MLP neurons of a small language model. Each row is named by its layer, matrix (down: output weights) and neuron, and shows model dimensions 330-425. Each number is 128 + 24 x the weight over its row's rms, rounded and kept within 0 to 255. Numbers have three digits each.
A block is one neuron, or neurons of one layer that tend to fire together. After each block is what it responds to, as a language model described it from the Wikipedia text at the highest values.

L9.down16:116166107129157112118142127111116150128108160120110140112120159120137155098125129147134108112141104099088108149100133096134144155133079107122128138106160101126122137142134149160109135136108113131142151130152159105158123122120104145062121177121089107139157159112135098102121113133103146159
L9.down131:120132117160143179106172147145148128117129130101104117109167111110180093104084135121138135118135112102141135147164140113114131149117135099107130146135148179133131155083132133124118184159130111168136125143147147096079120076099126162146145121151125154145124155113137127125124126155134141156
L9.down553:167121101113120088104145116140117152107144121160160115145122121135132126098133177138122160143154108118181072127139130132148105152120130141129086141107061107152127120094159135136157120152080136159134129134151184120107111125164145172079113126105115128138132119129148117153132135116130159086
L9.down603:076111086122116160117114118177131149085121138106133092098173152128134133091115109144148099145092064115135099111146124154130173125119187144160148095127118144125116159125161141103162128128095149148088111123107126152143172177115150103083112165158142098139112102080153120130191097127106127125
L9.down990:110132128116135156123071156140152166124154128133135119110155152126140117084125107133128116103102157100145149115100104153083141129135107155133114126158136173114103114103147168087125112155100087170119135134143193142086131180117167127084134149124166112124139152124138145135131131114141112155
L9.down1067:102131107117150119131155097119128133134148110120128125113150122123127099127130144127130129109137135190088091096139112126143154120120085152145139149123115151104136061124119172104116113159100104133115163125139146142091091116170119111134064132131108104169133155131147059109122119117146187146
L9.down1249:115138126150144134140146132146078121108133144148070113076133161131124128100087135165131107152097140166143109165158131169146109137116175119128115136130120176114144123120084109161126121181115150142114173135154101104134160131115097146195185121138155153132104086102152118141105113126150154120
L9.down2048:158154127165112163125135115125108127131103129111158110140132093158133141134124153142090114136129140164145104129120146119095141123122133138096147139113112147071111113157156130121092119151142102099075120138111129136101126108117132110118101135139146087090132098177130111134102125118162090114
Responds to: Biographical lead parentheticals

L9.down459:123143115159137134139101137121103142113073140137172120155120130147114135144102133152109119125137120150110132117110156140104118073116133108101136156146147160135137141113078123140103116149151154136164113136089112132106124119158092159134066113156162146164075149176109136161102125169113135161
L9.down670:161135088147151188095142121064166083104123152091079132093076152141093171130140140092126199102126131132118118141149115103179125088128150089172109197099151143128141130121159099096097130123100127159111129147099148157104112149139097141122115135129072158139084139125107103112101115131141062131
L9.down726:076161114129113118089119134084172155122142140125137133152129145114080105131113107088114138112156130157145168152135103136115154139142065133153106101100140121136123142119119091104109100108148122141151138177142122121145181144139152113110119153112120083123161136132109169126166113113141140114
L9.down913:141133131115162140167152163137167138132074145122133083106134117093122119128129136105097136111098155118084144130128129103103082100135116129117144171177147133115137153109130142105147121153133148129121132114148156157091139083075062166125112128159185099113111136099095126133154119134086073135
L9.down1134:137090125112122163144128123131160110094116124127148180144163160150098144159138100084165149112141107164177111148116108111088136143150119093147107155102143121106135110118174127162124120150141129105127154131127159132130131097136126096152117132145120113099127157087157113154141120146089124134
L9.down1553:117131113116124161172138139129120135131108138118130076100138110121168117112114132138136121145148131144169113084111133156175104134129094138165130113183158104101126114136139189103134140167135109131141094087100153151104104104061105130048139149098155114120173179129118144192128140131164140081
L9.down1752:159111150122151108092110110083168139144137164118133073135130177146121123127152127134115148106109127147146090146106146132095137092171086125102115127118150113144155150158163145119106123143148142132175174150130188126157142152095128100214130147122107079139160143110116129132112139116151164140
L9.down2088:105129107174109102144148118141176137140096142151143126134121159145151136146140111126146141143150103147123165069179125115111110140131160128170116132118096138099136126107133164121137157163126088137137119102132134095158141162152153111128125154125135110150090143138146115174156130195125140098
Responds to: Coordinating "and" between verbs

L3.down72:145074124160126117082118078135178111151149148144111073150140105146122138136148120133153124161125120118184061149131151146130121136121153099114149098129105122145099111145093078130149121147160085124146168114181113174104147107129154107093095088107126068103098111168148109106141110103117110098
Responds to: Passive past participles

L9.down202:159098119067073096100112128085118131130133124172165121120131154130124087117130156113170149175138134095132129125121138155108090122147114131148139089122128139118114117104084134153117121107165142116126110075112139127142116169138127091151118140136118098157104115182128104114152131114126124134
L9.down258:119109139140128115103136139129182091116152097181143074125150103136160099091118097130127088082103129141147113079150172162123155148134163116127178118131154095093149149117146127103144152135164111099147118116129147081168163134104139118079125161178143082129150091122131142161129133112120082162
L9.down569:141154155100104116147113119127142110148126112104106106143105141152154145173108108143092096124108147105157187153116158111082142120132146129126115108108150163144123138124117103108106112133156076154148134137103089117121094096148144123183139114106133151129130105113141134127097124135093143145
L9.down594:118132133114153130122116168153105133143105071125135107155130188133139088134114139103151124114123156124149121095137094110144134107125129107114172081108133110128104086123129138157140148130114117143121131144143091147110148070130143176157153133119118129092099080125154157092110166157125099098
L9.down857:131095114114137126104133110134139162140140160152109170120148121106148113132174125102114127109166130087139109121152097157113121120102075149152107124117109140115124099134120131123103139138157132102143124125119142149130116157150133133163117148141109139083095137129128095167122116144138134164
L9.down949:086114128117124175100096128143113154131112120133148109163137163116128073137117152147168118112103142118130103097125089135079127102156098138128125105170068148150132164145145122079148129142097136120091104093125125107135173127122140105126139124150133136115138082107126166105117122126111109130
L9.down1515:134103125124100180118141120106154114175110097116104184144117113132143110147146136089171151119127100073142144136111137105129141194112111153144132099144171083118177108174101172094111140143111167140163124097131146104127118126112117135128089117167092162118126079117145098080122153124146137092
L9.down2059:129074105066110094149116110126150096084113154148127121127143105117089160123163154123145107113116092114165085118082065141158174098097124121153132114122138089078111144132171133102102135192128144140127112173118141108115133091139111107141131138173109111113172143087130068142113124088099166137
Responds to: Pre-verb slot

L6.down39:099103133136111139116149088121181116147135142131169145088122090175072148097124180142158146122137129187129122108140095155107115127129107114119149084112111133137107147113090150159091157107131174145132094126165088178140142126099080127100187125162122086129110137172120152080073140091103109130
L6.down102:123124132111113132104146096132112128086119125151170196094163122151135112121150057123097140107137120127138069131126141115100115133113139152148131135126127113121160159113130144105115139098138119151193093172134139153145144127147138133093120125185119142105092092114125128096060123178108142151
L6.down272:168128128145111096098089145135134149118100128132114101132116107145126113139136132132139133176121137132138096123104111107106150153144126118136094122160167108152148136114076167116139135163122112138119168131115156132079119142136171144155146115053140131070143189076106107075124141119134131087
L6.down911:132115139108131136179119103089124140140156129110119144117113156123104118138141114137125151180116101107123124083098141122143085153120142115134168110142118159146161092139128145105127144144137130146121099096131087107110135125111177136118140147141103151101155123127137088129166117143070129124
L6.down991:129114088121121148091115118152121120097139102142125104145093102168143109145137147188117133104125142134150134123157082155132121109114089111153145125140128124148090109120151160140139102080176162137131138120173114103129092089110064162159146143170170134107171112086117123126095173117116092117
L6.down1316:120168119161181162145117152169150111108141141178123143109105109139138129155139119133128093160131204108123157122130129098110103122172122137136161118096119114127103099108121146128126090130148122183160145147138116093126116105081100152110112131126134095103059130129146094134128156162151108106
L6.down1396:104140129130126159110144047123173149122134085151137141111142099140146131127123096120127160161122115121115142158163092160124094146140129178126115113089134152120154131138095119124088168097133121143127155129134115078146115119113147140100137162198112139139136133146110153153107095176135148129
L6.down1527:119159133093123129159155102120111135115128170138166077151094123135160125129155169151113103138108148117154160122107143165128134112130132152133180113158140095172146107157079145128119100139149106124125110121194130115110189135078139144113164106149165126100145103137121124130118090150111148127
Responds to: Coordinating joints in lists

L6.down144:131120111115139131174164118109156098125124122119158090156120085167099161116129138075118130123098116099131093115166112109091107150139062149148111098123101142117119130192080114144109138160136163153132090114141096108114116103169152134142164104160119162128104155097126118163141116134156158118
L6.down691:145132111133107104141131080111150105121166103161143130171135077141116126111110163116120128123173099143148118134120129114129118160116091092097075116130129120093149124159166080119126113111110110118159102126138135117136099131136122107081109115156079157132136107134109144155104161117141191134
L6.down947:091120119099144095179111114108138122132115136137109135136123114147138143141123128134094124144121092111141145128093067142145113141123124127178154143187113112092141127172142110139136087110131160146108165117122037120137107140146138105157157105109147135112164121124147103164174099097116166147
L6.down1180:110174163108171128070162106125137140167151137145101143091110127137108141146135138154150153173112141135165141095102091111096131153150096123134118121132122115161071160089119144114139140096132110135115153139148132121126145162163137131121134114184091097142174157132119156157147087093120134113
L6.down1418:126116152110154094137162121108109130111121133132140133138114120123135137179146148137143108151150144120147150108116122099145160125114140095119112114143116092079119124150161174108122121120180138136126143104148127131122128137126175133143136115093087119151124150136152176150099122171159116112
L6.down1523:121132129120120118112139153107113155130147113155159151134121115132143110148112119093090109169125126110141053141117136131137143185124129110123141127187097108115125103152138160152165127134149122136123113154123107123118095118107152148167132097149101111115097112143173101156157114123109141141
L6.down1836:108164096083129156156104133133064098121123171105151081112171128143145104091128131102150126123155096122159152129142153155106168128160119173092107116122131108121115114143135169096139132081145092156091169170103126085151093160148138131128129154196117178148161125105139104156144104127114123157
L6.down2119:042079124151142129132132149147149165129075170173130131138156103144116131150083133077155151121123135107168169109157161140111106125132096113179145109119088119122147118156117159165138135091136145151107169168168094116126150123120133143152115128133141069095161162142086153128174130125151132110
Responds to: Post-title connectors in records

L3.down945:152150114136159132123162122137113156104118132130116148122139152114113097135159103137118153131113129163109109125179141135116102157114156116146131133124141132139127137106086158121146134126109185114123117113145115124085146167122084141105130146112111131165149153077100125132128108177087139105
Responds to: Coordinating conjunctions after nouns

L9.down7:093150117095085117107118112084087124132153080129179113127138115103104112140131141147119126143121104148129122139126112107139140123069113205147122134118148090137140150102131157152097154084148089164104151213111118078127095156143117123143115082216138115130169136118159156107148123160122182119
L9.down168:132141101120123120162121133158152126109159143113120134119121130131122107105161083153083140106151127122135132110146144109103142122054103074148142115097141134134138174120103163118098119129120124129110105107119120084172140101119125128111110165125154141134171146103173132109082134124159100102
L9.down177:129091125132115130113102104155134126119139114116083084118144122138134096128103065079110108104159122130111113163149126093147160139157198135142148151083055086153090129131146170079140141140116129104112081141139115096146117132134101109129130127143155149140134104135174126111138160069148135116
L9.down1221:135163139116122092103144102153083109135118073140165154139123110152132088140118123110143129115103110150155117102138113130166145126102112138123094112154110116129106130154134167093117147101107140127118117150115134151092164124075093161130138081178119166120113063118135164127090119203132122111
L9.down1549:124157161104134108201122144106110120119100112152131128136126119133124153109147133142096135153154100094138156164165107133130094143147122123166090181135152130083093137132145139103096099132110085159061112189087129155129163140132079138147126157142119123146147095157122182158147108073114153118
L9.down1697:152175125154098098124138131171145182124131124123143150126092152161145095109161166125105147143156122114118137106121178136176130133111123107148101145114135132141172113141137115094148116134114129138161138156129168137147131153087121156127111128120174114112163110180136165129137145129116111129
L9.down1834:141076119121137149140141109140129102130143136131114094122136148100119068149152080124119116114136116155133138122138152135163131123098120200168111081160091134142114128132134084142122126135156120129147139116149144096102140110135177125144109165142105137095102104101144119097135154198113141102
L9.down1864:105111085101115133115129166112122149113156111138146095112077167094150115089156105091117113107101165132133164144155128111131149093153147133170120141171105098142125141151144153103156110124106157122136155106121133154144107068144076153140136129183139100127109137151095118127111126112185140111
Responds to: Sports and election table cells

L6.down197:133106105123134131092117125119139152141172128159160106159124108125135158087149129141100112104147112150096124118128129107117186123116105171121064165156087125128158142101115127122146133106129150122132091081115123150123143192102125133142147096112111113107134079104109126118084112100143135142
L6.down602:104150143120100123139110163149110153125128119151069095060131131147128069124140122091138095103082127113157107129154111119149059147136167157118148111113133106125114110122086101097140133182132077134119162108159105117117173146153124140148117174159134161131141125116141125107174139150141099113
L6.down679:125168113139137113149152122132097138146132130120154098143092053152146155114106138102120114133118105162151141131154158148105124144140146110127147108073129113123129135144090137100118108173145093207113118079149138081156162118125130137097136138150122110124148121071100074139142107098121114125
L6.down927:136124120114131106129143152127114101137144129137178120120112135124171115099164104120124136179107112130165145102133129115139120110159116091113128137190133093124145118143148112112104103111063113119156147164154141135131138157124114146126132138170165148140132142124127117131154153148133088101
L6.down1289:111160165141121115127145135144136088102155134136127122138119139127125171114139129108090163130096114095121150120127135144101112097119118139143127122158161161140131141126117119136142102136090120106164117117142122086129140118139130100087119097140126182129113120113089128122144108106095104106
L6.down1519:090147118121125109147102166141163133131123174153112159169158133121163148087112135113107163104110101104111093121132119155119124118109094133148149130117129136098131121118137139096153122163138144105126158137125118099070110150155133143143133086128145084114127126109105121071152132153149137146
L6.down2086:109104127096147128156111147141088145092168095149143129117101113139173101129156130146129142137139085144146113079143164126139112103144120158159113130153137130132108148120162098111106102124124116127121154134122104170143138206134122128083154139110147096132066149130141094095142147098124148131
L6.down2238:126121155106103180136109094169084164116103140088128107144091091156138110093125118127165150140123116137137136082172144105093064113087110161114101103148138165133130085107099122123104135113163153152119145130133104136131121158173134174107099111153126081136146135087141120151130153149141113130
Responds to: Main verb after auxiliary

L6.down168:134105133135093099187108107143107132161124094119139193080110100127114153133107107123190136133144114113108148171136112113139142130088146142154125101118113132128132114141108116139189128110157109105085148110140144135118116130133128107128109146119114133111154133150086142184133127152125124146
L6.down651:105092123118160175112162117141096134169130124117134136108120111103129130107132098090153120104155129121128109122149126115136109075134085140113134092164127125117094104095140104106142146136084133138058151125133090118090115098115105136122114076157099118122156121093111125131127121096113143126
L6.down672:113099156116164106102130156126114163159096099162139136136170134091159129109171120097126104133106143144128130121171096152108127145159145107139133151163140123115099132155162138121113151112127105124136101175159123137125141090122119110152086127162128108099168068131131135121094125157128100128
L6.down713:141078174088083138124067146126102077114143168123086146148121143108130096139151103115183154158142140096080118083110106093088155128122112140134127142138141157180158171112129075167098131122121160091110109104133134137121117081113101104141111143150125161131124119155172130157127113163153134097
L6.down1012:127120096121162147126146136123120117112145153127105153105115078141115116123135110140125135063106107142159155093127113157155130121138129154134153113158143074134096165135144134146105151164161165098134139157143114096128126112112112149106110151151110140174101137151119124152167126151151121111
L6.down1152:163123150142108172147108148101094136116112127130094144127134117100150132098166143116134136138132161150149102115125147140145119120086168135093117140163156127098163145200112123165125153098185093160122081147149152150139128103127122101160127110202137139116144155089151115139155111140113138097
L6.down1970:092135133127133141093099136156127140119101104128174163146129137123148118113142146113127119148131116168119099092175119155081167120140126147130134160127114142149136137112113122112132112164098117112169102112142083103119153140154115104115088135177117124128141103095099102099111141097143137156
L6.down2224:145132098102107144144140139128094139148156120105120114166111100144123128127143144129122134091137093175160113136169145132151150131125101107119129126092184125113128085128138131163168110134130107095123165111169131121151099083124092103158150159145128112111121116133119119149200128115110158138
Responds to: Verb completion before object

L3.down1074:133176121115135140156119162134117133123137145134098098114109108129111136118110122164115132177133142092123103140105123095121171170112137152119147162092131139137108168124148128156154118133140152152136141174148117115143049155076173114113099144119122128113094145124085127132132124155116178157
Responds to: Markdown table cell starts

L3.down150:114125153127133119126135116139119126149116154148135166073147143100098144134121118111114116124186132124132104117120114148203155141111129078103149149130103131140154065160134091128133086128095137110139122149121147170118116138174097143116105133093108089144119108095126103102111139092124172122
Responds to: Passive auxiliary forms of be

L6.down84:137191149089124123133096120119173167143116085110137119167093146118103142120149128150079088136139120144161149119117123121125130128094105158153146112051102134126120117113151104140084108143126120143140136108128095073145121128135140115157151126152072144173125138129124138171115142147073144124
L6.down120:133130161145086137079168191118166151155130112149113119099077115092131146132098107085183101138099128104151109080138085135118129137129162123087130121115112169142114154136144123092159125151092131147137148137131128163089125144144143099124097135139138125096156137133122144116085114113165097117
L6.down389:155131149155074135124169157160131122155107139136141141145146196116133122072165133164132117192069147127117109130098125097081129118102130111164142103145071138148142166126185117136078109112167130071128130124152125105136104140161087128152133102145113129144145114137115141095119138167162137087
L6.down1101:088126131096093125119133075143134121135161100143115179116104132153128148097135117127078138175103114106122102152142077137153153158142093174147166187182135114127102102130196110153148126135144178134093144108195171144121116096155138105150153122152112174166148149134116141171131159129112185094
L6.down1327:117152137092118098141127078139153130123154113190099123141117113111124134117139135155098145092136079153146117153130149130148157125137139123165138118128130078184067114125152117138116145149150146163127124125096123147091142148142143139130120125116139138111189132113161126121123142117137108196
L6.down1912:076131189130087144152073112145140119121163120143111142145088125129100140143138096139130143155132099108139122144117129124138147149145110145118118093128122085130158096131192121145100128150151116140162135102138136117126130066113150125155114129166084125144126117118124142154148118158087134120
L6.down1986:144160162137134094136144107111139156171129109135115117112109125123140127131144137089120101118171142133122145122096121111107162179200107171102103106095151125151157109163153110140150132130132108154109138130136163115110111135140115156148092160117080112146143112143139119091115118110133125111
L6.down2032:124136098111131153108164150094113139154107090143134167138110120109141134105122125093139117081121105143122104114115121118145116093117098150140136133134132088151111067121129141160138160121128149135135130142147099126151179156162116158160105112102155150157131099108111115140147165127106144123
Responds to: Passive auxiliary be-forms

L3.down247:170121125147098126111126153143108153126105128156129169152110135142127153125108130110114122142143132111124151164126107119106134106100093153109128138121148176127142137121113139184136123115138160127159124129149145082134112164162087145122158144122114142154130144136124137129085099135134111154
Responds to: Word-final suffix pieces